MLP neurons of a small language model. Each row is named by its layer, matrix (gate and up: input weights) and neuron, and shows model dimensions 0-191. Each number is 128 + 24 x the weight over its row's rms, rounded and kept within 0 to 255. Numbers have three digits each. A neuron's up and down rows have the sign that makes its largest values positive.
After each neuron's rows, "fires in" lists the words (lower case) most often at its 100 highest values on Wikipedia text that the model never trained on.

L4.gate53:132166110113153137112126089176149130094138126099120099140174158100155137145180114113130112168162120164107117143117131110152107131128093161143128096136103189091109117119101139125122142097151089138159128158118155149093125147126109130125143120087123081090124156120092112141118121142134101143141125104139115102118137115155175143163137073154103151122145123149123155108132126127118168113136143122128134129146112109108137114122102173062133114143125098167131135134066133160156145121141092119096153116098123076188126113129178097124107159123086092125128104115132120154119171124154125106
L4.up53:098115124145112125123118147118057159156106181131112128161143161110126100139111155086108158178126134131133149106107118130185174135185117122131174182144116145147142152117118140156110169099112109132119088086096147133148097128166144124121068163129138145122162103129154140137153134136171129136110130184089128133087121115134169139156128128137129146123131134136110142086126150127137140126101095122117086099131088087120142061141139121128097077171119131153147139136088142134142122147149123133133126118137108116103102143145128107104143135150123149129127121127102087088143149134108170116
fires in: "born", "along", "seven", "california", "alongside"

L5.gate263:137121106069118133132120113095119137114136170125144103143142174073160150146102148143132085093149164115133156120185116117101139153126107143151156170177168096090106105095106101122125154175104103126090168141125134126114110103150139168145141141140099114110122084148110132174095115115108108168113110116076137144133148141109167172139138128152108108131115154169095137140148109128145102129116116107116134108157136145109130122110120111116137137144138126123147130111119116138082125129123144143134112133127088120201106135072115098147138171127140146111089094119113143138164132082133116081
L5.up263:119136105123150091175134170162127136139093138125101065131156110120110150135100155102106152129116100093096134164156158152130149089084104163143095130133161167124100140118160122149096126114120110128108144160148124142127127141141129074146146076168139149123126130122112177155132138101168134135111167130099150178119177143110156149133125133136152106109108100125115069137167136153115111131102114134140109095145147136127115142120133132088158138113131130164131061157128111113130096144126143127155118127145140198133120147134122167171167142159136139122073144157099129126124144113141155129
fires in: "center", "century", "original", "central", "design"

L5.gate162:121110061156126159153129110136144153127107111124124155166150109121135157137150116118124131174084085124128104193115120078116123148172150124109115111135137105138139136086114150099116131088109142150099116110142149128139122128133147127116142139139138113063103117093110132129097157086127077122124164144148104111106122094144169141102118122133131130110093187144147127146087141149104108104093111123092124172147145131156108178148130144114121142116142153104139093113123150176089089107117133163093110114142068128157126142111176135138168149108107140143103122167120132142134119134173147112
L5.up162:154121096150159158115116145155137100177139129118108124133159121132140100134115200088131132107164114164141134137118131080102150170130151154107105147104140109072137095112129167127082125129122165094114091116095137159096133082132146129131131134119143166129127134108108098132112096120109100146114147133123117138145118119156091089114165154087136129143109130154163141114117161178115154135101137130104091177179132123111136138140162147119123123082145122103180101152145165144118109150126142153126110121112122129109141132034128128109123155117088132148105154101116096135143125102148133131
fires in: "not", "version", "bill"

L4.gate319:138132140173159117135108147087130121158159170140132136122175089119129130139113124096121125139102088132096074157101109148130112120151148145103058131133149125124115169100131100131157113170141103099117128161095148087116130128141119118140156145095149133150120127118093198102124142130113110102115109172140142142132132107154131129098112134123138141102114173138126139116116102117088174124118163138106136101141111133122139102156144134139145156135093097097110096131076092225142091131141159122098118091118099125107125109088113130103104161124110125133161129140155115142155131107154155152
L4.up319:127112159119151138131089124104137126113150112157108142156115084147113117136149164145142097176119106123103111126174085116124205125125146187113131171085132143151139135095124156109135096143185114159115085098143160135128108116153170123105091177156132152101113117139145146139153133086107161100147122132117167118160162131130103128156149126150138116156146140138130126161102121161169121158108167105098104114152150105068144103129098122136114135098160096138137090128131104135113153135110121134108188138111132147109173088116156114119146138131172119128139137138092140156126128139137130115
fires in: "can", "would", "could", "may", "will"

L4.gate167:099102108153141143121133129090128170176177195118102131130126097109109104146143126094123053146128106126128122119135128094168139101113120137106096091129136125107100124113148139142129095153121099132125121110137115167100187127155125187134123132125102097156119119122104127163094123116100117204127132111090109130099091097161121130128178147143125145137121144123113127140124139139153156116127109156114122173138127130100138167070088084169142098155091122090139129119124092116161111144125152140114120101128137115128095114089112072130101135134134118114119126154121163161117152151121137152
L4.up167:113113118148128148092130141118147110158117122095106170127152186134109127144119130121141120168141098128104167121114115117143148148166078109145128103138126080100126106091150146150134150147082114143126100146106121150105129153157113131090129141107102124084103151089074119109162136143126143149115122203081136132130079112111157117130127159109126157160139160125083141105160093113132120097131129095143127101130155159058104163115128093171126112155104111081145129103126138146153100108126129154111129107134157116174121100135181132114098106130122129135137134172132112143157147119113157157
fires in: "be", "being", "began", "before", "described", "contributed"

L6.gate182:147123171132135131150115160112108138095147121122090144141137138121105142159146141086165108103106116106082132180125089125173130137139128099136128109136130173146098090107156123129106136153126128161089144116140135118098124125136120091154131181155094153145119097149117128146112127116101113146140134181149109164102105124166155075136157083141135100156089128145163139091160150141111118121108110090134142115110120132105104093149147142147091164123117129158114131118160137105114129138111133124127159110171147087141144122081185152121128202148109136120063093111128153156125107122140146104
L6.up182:152141143114127162121172139116112153102131164160131134155146094125155113139126085126147134115143112119121152182185094172157165101131129147124118117084116145111113133148125130132182128110157117119124116145121104131123151143107127148146115121168108095173114149080097116128116125162137105134116169135154151115147144116156127095134108120130131089149088115108109158118135147117102120090120113121153130101181181113163138083104137132126128162131126134094080132183117118112119117127117192110161124144155114161124153133098128125131117085083117066121115092133136181125113181122137131155
fires in: "because", "that", "if", "each", "although"

L2.gate230:142139111139157092121125133166114102101135119094126115155135106093182143146117145088129109094127092140116113151121189136121108121129130120129125137150145131138081104134147105121162151144097128080119121149143126158118094099214098144146145140193169134104155118112105128114104124129155167164132144108107102131143134120111153112081161142151112130101135108159137134124124091078093108118136165112119142179167131127168095126116145109115132162134138079152101100127120152131102144139126165183128143095121127102105118164128094115082135157138124121134082142102120146105104124119096132112
L2.up230:144145111127112104155077158124071157139146119157115104146151087117166139124136079122133087073119116140133069125138157165151134123127146172121105143094120174091097114113161145144161119168125138149109113095103187105125132097104114117126118128127137133129137104152152127108113133099120108159139143159125177126134143132154117149141157158177094110122171128118122161152159127123107086129133127104108142143124157102149126104137157120179155144112154122109102074125146162148126167131122196150126131141163127098165130129137114137136150121135132111138067128099136131097150141114120097146
fires in: "district", "party", "company", "train", "program", "training"

L6.gate85:127113108106119126117146139160114126133113170106134130135168103132114136119117139128136100100125134158159148157128101141106117119162145155151119131114103175117137141095117135114103117146081153160116134120130167147084106079133114154109140108130085133124093151100093109114108132085100174064089101103118140130098160104150145202095081124155145159136095119136155091075177139093096142086095114176139090136130135104124107131135105132153119102104112107125168134125094139153124136119146106123131136140170114151115113116124145108103085119142144124154140132125166144083130096132132175136
L6.up85:126076092136092141094082090154123142112093152135110182175111121136145123149165133134146137132147150152120131152150112123122108109120142139173125140122115086164130095129140174133132132146094084083147131119120135167156147102100128117152165153135149104138124139147170096121137127131135158100131114089154135142097147125135144132120125156100153128164150135148090110137122116108158115200123140154164084132213089117186101166129114165145132120116161160111142151131111132118133157123096123112152133123147088157134122159125160114165087124151163106108125110140132130145129138152118127135
fires in: "was", "as", "and", "became", "is"

L6.gate227:154151109118170127113108128104151162154136115144150146144130093120126146143126147125174155148094123131110062123109110151124102148127120120147128093157143168138124150116128132141123121163171100159131132191124105107163089105135111125164047111143140120122125154136116125169133128107119139119152121142162146134107142140151155142092155106102153121120143161152155115135138142132114135154104163117115124154115097143104141128153105113150123131119145110137122150127122159125148103135146147110092102069080123138165067110104131066129074150151160168102115151134157129173181131103123170141
L6.up227:110161094165113155137098154128138118118148129130140162158135082135139133130149164136081157099135168110157104168097086109148083141132152127124194126134144136126112136112114148142099071132157146123117124157106103100127120097101121156140111139085098145155094116168106136116156153132126116114156136144130077114123110116169118139128125130096156159114134135132125125137139141176150165159117150118094082097099118164102156069147119151124148111132100104128132153148133167157097097119122122145120160124124077124125113080111115116160078155168127122116105163102101111132164156146155133131
fires in: "to", "could", "not", "would", "can", "also"

L4.gate342:142123181137141091156120146157182120103144133130123128148148076084092130148169094137114080144103132102166105106155085125127135123101141126121120117134097172082097130125133113158135129163093114131117106177091110075107154123113128128101103126115118148127156114130127133133131128118128098127141143166128143152154099073123126132120130100124129118171112099157149144122165163139141154117123125100137126099111115149097100139125143121159071128153127107150084112114102171120095121150129114121121087128152105153109144156060125104128132155173123138097082100157165154137173157129141118142
L4.up342:176151156114145145129098138122135136122148128100155183134126139151112134088169129127127142143141132106081141176125135140097138094137163145127105130171158151107151133117118147121162099111134079137151128142094118170130091143159122125126135124125192127152137137116085127186127105121118140114114146080106081133103153086162131121117144084119152120123102121146136148111119158165149105113087142098163204131160142127131086120144130095132147176137128109117116123107126126101156142135114145149083126122114123123138125094115118106163092111121128138114113069155170187108130145120144126099
fires in: "this", "these", "that", "what", "whose", "which"

L5.gate114:110095102146113141103125141123141128123133125179072147119137094097116090108145085115131148132159121134128069171102129101150195088143103136120138109148134148130120171173177135122154079135155103151155130119146139118111135160164134101109081141122127108122138158159130102165127095126131130125128122135103112109117136123168127183153152137094128129167127100160115158120160117132137084086135125126125076128148113153123146135123175115152125123128123108102122142160118144136092180142120117121154119128129153077120129127087132112125118152133140125102201109108083096100142152106141143156
L5.up114:154110133139122117146087124125109108137122143115100145142102132116156142134125108142183108144124073179085138176137163104116130123150132116142165139165162095184103109129161123150134092094120101087110161082163093126108122144100129128115149115144107117127093142112123161135096107130085143112155103140096094116126161140141143148114127117136109137104096077133131130089128123126117121129100117177143140147139153126141116137108152139116154157133138097162123146131145097109129138139135113119171066112169160133106121124089103143102097112091127100070159123151098120092137129085092170093
fires in: "republican", "democratic", "institute", "african", "liberal", "labor"

L6.gate342:143144127112134140152129091138161178094158156172127133144127106106134133151124140127118118178135100103168120151155131138124132111115137140104088089142138122149085127101133151136124096134118093171144110131115124110154131120170114089125145141110154137139134138126087107142151091124150111132149144142114120142127124115084168171089202123110122156111135134172131115126144119157167136097118125172132150118144142128141119094158137118127120177088094101119128147117111150165147146131107131080093153128157089126146168086136115103112123150148158104094122064153182169080106136132133149098
L6.up342:111105118092177132137137101105157155084148142100155156119130146092153115114153071139147105144106117132143114144108130161111103065160100091119161151141116107119119143152119137106126156121136101118149163176115117098095101153147134103144143095122117108123155169133131119129139107103174112109156123115141165113161109127116129121108150108098106128124151131147097139162120110156125121094154161131141088117126105090144126130126135082136060132143120119147055135111123157133103143141131129111096133142104135109140203149109112109146133121084156104108143130125114080119074132090101131160
fires in: "this", "that", "same", "age", "aged", "milwaukee"

L2.gate35:129157124093106130118122108166122129138101124093098146139118121094127138115119136117118134102124131159138060110103097118120135131123116119115108149096102174142128129101167106133126090174153120111117129141147134115141120180119102099174182130137137084154108147185132127199131110127126151117065160120124137141095131099202135122096119134121128126140132112143122117160132158133141118142124126126162128120126082145111172088159096121147104138103099119109117110094146129165085158114142132147110147104132087095125114132103129105081128098148091114103078175118139100108125100152143150153
L2.up35:107148113173130162115141131127148175150124148095103157092130211151151102125100156145091146153098159148134161111136096160095156111119110148134141153123118161134132130125109124112098104094108126108157124107139116135128151127117100127177104156135137119103124132157106099132164136183158154136120103112169125120125149146154162100192154110167139153133149166126085125148133173130126152113104091145148109110130136094119116134134129149113137163123152095105103115156173146130160111127173118167090164101144153120151165102109107109133118120146130143150098111131107132140106163116178157141
fires in: "young", "chief", "elected", "election", "chinese", "younger"

L6.gate66:084104149144150091109148129142119138159134135100155142137109120103154142166136101111137132129120133148147098141145123150126109097116141142101102126158136162101138114163150121092109130130135140114120128126136113093097097106144134156128096130097141156127078104136114176130098117085128148126160126106194133154134114107120157130122104149154136155125127144180078174102094123088164147119136155105148113173099120103128134117141156158082181062105154107131121145210118114109096131134128105106058138115147118143119142095121147143167147138129110132106147101170139126131159119148119117111
L6.up66:093126112123131115184143080158133148126114109108124115114152130116106118171149173155059129095150129130121126116152145207073158101114104065120091119092143167110143169128155126119120121118122156103052118102175128109127093159108116119139116111119139126100120141162059123125091135077114128141132151132113123140116158140126120118098136104135121135109103132119076137120106160124128096133130140135143130168111153155146121126133148121147115098128095145104115109155115130127131128117116120135142107155146063083139116148148144137090140122104127137122135169144138154153136101135158127103
fires in: "however", "list", "both", "how", "of"

L6.gate220:138120088111129141157113077120154122134134143115117137109099168100106134135181142104121140122108138137096150132158148166115158101112151142126123130125114141122125112122141120114171139177150142112135152119160163135147138166138089163136086108136121120116115139097114131140121134128097127176155146110132112103107103043125102182098149163166115136164133151131150123130160142154158109144132130153072133160176132111110129112131148125158132133085143111110167158123157155149132086114176105158116094105091110149163060102137141158095129129140151126125109151138160093102127108136143164139
L6.up220:161132143091149144138156108131121102118141176161149138108133127147120083076142126133147129191107131127134139117166126183145141119135095121149173087166102116110125114173164116149143125156163107168159160082099149141143092118094096112118152110130136092102133140117141130111136086145152084151145147111102131085138121102096135116139150145106086103170192107139157142134147135122141131130110140120146130113114087147121129099118176122169143093189160146139101146136118148139115105132118128117125103144111109110153097122122154129136193125127153121132137167085126118115127118150126164151
fires in: "along", "album", "al", "almost", "alongside", "although"

L6.gate94:109128122150091158085120101145128173127114111169071143162132139126090138124130117162123157142126153145166138138189131082117168121164154094147120109110130119167135108092126105155151125115117094131107131131078121115135141137152132131114134129114115111092116127117094163094103096091095150094140137151138127102140130120138124149109157096100146129121142099152134128129167136109132137158136153151174107092191091134088148125139079101141087125156133097131144155114072109150122141139163137100126115122117131134138131115112131096145136163152174172111154145119144173101150146133130163072
L6.up94:122158102149167132140134168147122131144170112124139182129124130117096132128135124151176167124161144114117129130149046161090133161098130142105159146141109100107144124096181097121148138130124106089136138147113127137109136136153170143087087069094155103109100173109091111156115109089101167110111109107159123108125092145107118168124089134130115108122145105129129132112169177108127164120131131146170123137164130147080131142136089059166124122128119111106153154147115104100126121111133118103107126118134114151134128158126161119117144100150125142125160104172132155143121124144139136129
fires in: "with", "it", "against", "contributed"

L4.gate305:128107160115075105116104113101153098145165148148149115120150096127132118159122109068138133111114084137151098164135127143176099095101152141161117139155125171119152150141125136158109095106119099134156176188138122110142126113126143110126089139106130107120162108090134129108123138139102120130140143103116107131127142092144123065125165105113123200097128161160107123157142187091119083144120099128136150181130142154131103122112151093135122128112138139118131136141112130161094084146106123169112135116113134162134102143098148132096152148133150129126110187126116147123158090099126121146
L4.up305:113103141094163094130108139140213104130101133101159147087108119125177106106186162131146091151116108135113140131101121130116140136127130138152139139088128176088140121134172113138100151116079130126128116120137121128076131116170128154111127094108136141146137105137103114145139089099179158101128167123159111136134114118109092157104116129142114126098162105129132080077170140107152127127143133130106116117141126102132091126125163095119130125120131082147076117093086120169165139170120123116110141116095105167121109148100141111118146161144115130186121117131143143135139143114154140089
fires in: "of", "both", "many", "most", "other", "various"

L2.gate161:159136156119110123101138164162155105133137127135151142152128131110122131115130146136117111079179136114177114118151118144117160116119108133123088133119150202139099125138145150171124106136128157132161164160130166123114115131138133141129148135114165146130111157113118126162138147112127125195137101103107161159073141135102169146104143111120135144146105153123122098124183142147134132136133147136107120174103104145075134156127165112104129139147135090161113126113114127169167060094145156149141162137146145111153146141160125141122123100132082121183138147183129127105134068108121118155
L2.up161:166179092096116110111128073128103158140147137098125117103182131117150146123103137150158136137176124142169096136129103145147111114143117144174133140110057129145128132139109132169101146159141165090099136116109156154116140088126147133099087148122167160141145173119116115143120121116124177129135142165105125133131088128108199112083168156142111097130179158135125138148125154116109089131112138149105148144131134152115101195138135152157120132110091143129114112128136111151145071126073132154091135128120123131137128147156162129096144106087129126123120145139114113127141137133129112107
fires in: "out", "off", "officer", "officers", "outside", "office"

L5.gate80:117093098150100127145110130149148071149110093078094159143176075098102136135177118092125124151187146164149120123149089107154111109068120133180122120121095113140116118168170113118150134147143138107139110110092129093139102138133159108123118101121088098164137139098106155147105082111145094143120097106110115098135109115142129158116150099074147116142166153155153134131127161153120139143116145130128115131138141122070160127152112127139082088144131149121151140129080133149135125128122109110114135144124161116116116111104144132147121102149166137122148123144104141125183102109167145126
L5.up80:159102147148134128112109150130119151146151124102111122113170169123138109113120134100109163130175151145116149173125100139135114109121165121132144143120094145109131124123133127131103109111132145113136208107097089147153151120092130105160178120137160086121144158103125132156141138159146150124139106166123120112157081106141161147195149118150142163131157129136160101160128136111093129146130100155164117161123148073128121119142087164118148123143133160101155088126093183137097125158110103118143169148135170120129127097094124120112142175143150145091135100114154166121102160107158133117
fires in: "as", "like", "links"

L2.gate187:159138147134113129171115148091134102111156093110163121097109139113160128134160135158129089119122126141121062161128095135105148125119114171149066137143158132164108122129143096134095114171132123151109171097140064128130115147140153163141143097144119113105118131144103135120105143098151116104152114093163169154167114093133131129074144104113129081144140143156154118129124158085122113102101096099140111115130152147125131156160149122071126155159117143124120133155159122149136127144116149128149157156161107127188137159130149087135107125142160160127136140121138192143155118142162138120
L2.up187:145119101079135099122116068170133190144149086132118101109152111156122131158150125156129106090139129126166142154123148148142117097130076143141166072119112164141169115142125108115128127163109109128094128134135124111125089111143136129110149147112131140071165141139087107096128098098138133160160130125129126134134130101180152145087131112139119120134099138126135165132142155097158107151129107097164089156099132125142143135114084128125147157132130121108124130079146157128101155162115134145140134147136086099092148118129173111088116123100188122119146115096131184134178107123148139115
fires in: "which", "that", "version"

L6.gate382:128132148160100160137145130157115087119162115112141107139117134079160098091152116183178116094121128125145137075131100169084143104121108154119100125134130136095092096131144136152135113135139106114124096141089114098145146131131110128137110126115134066117097136142094128143104153142112153180140140103185151158079107142111121168130136119149074155118119143169131143113118104130119144120105134122128116168132164122119150126131079084138137104183171163134157119146091141132145119099107150087113144137158095137093148154152148145133087140166130147116126137143151165168128123125121155104
L6.up382:133131111117129122163077161135130142165168141140141099138153107094143130131133157129135123123161145159132155101137110155194115161137142165176113137079104136134129113148149141067119152117178114136150123106149123151163170114108108120165112152112102140151151112126108101114141109078104135129115108156142121105118135133117162133164102162137165085100151152135115125097114171092172099137132122094119150157096110118123126111117098165135113118149170149138124137123107164124158140105091112123146158155083143134122124120155169180102105152148149089087128170132140134148144095098135149109
fires in: "of", "as", "by", "and", "joined", "alongside"

L2.gate235:129151136124123103146142133176123106109173121121126113123178156091155133136127141134130101077121093131164136094111136150143086138088137116114148140132116104184085135130176083137081137118127150148123137125135151137112108088158155138122118156107138143080155100095150124163085125192136172130136076143134168108113110093142160187130080110109091073131123138134108164094147110107114135121122144111101158126136124172134100109121162138141140116155084109142131124134169152139097104158092146140104101136126128120132122104106161135139156123125131126145147130156117131135136145111147148081
L2.up235:128115134169134113143157104133126119117138174145123154148125111148124108171146135149122170137112122133130138095104121106130129171100106104092140131172148146152176131122135171160146130095137128108128128102116168149136137146139104140193105157125120125156150123131134139166135111090152084123117102100120096133105111128157188129141141100093160139131144140123108119139158134139089144147107138147104112102139085107095174116086086140128134118161125077098141101121108170161117117123139112151136131138120140128152156092082160098185103167173118120150163129124078139076126101134099159113
fires in: "until", "using", "contains", "outside", "control", "alongside"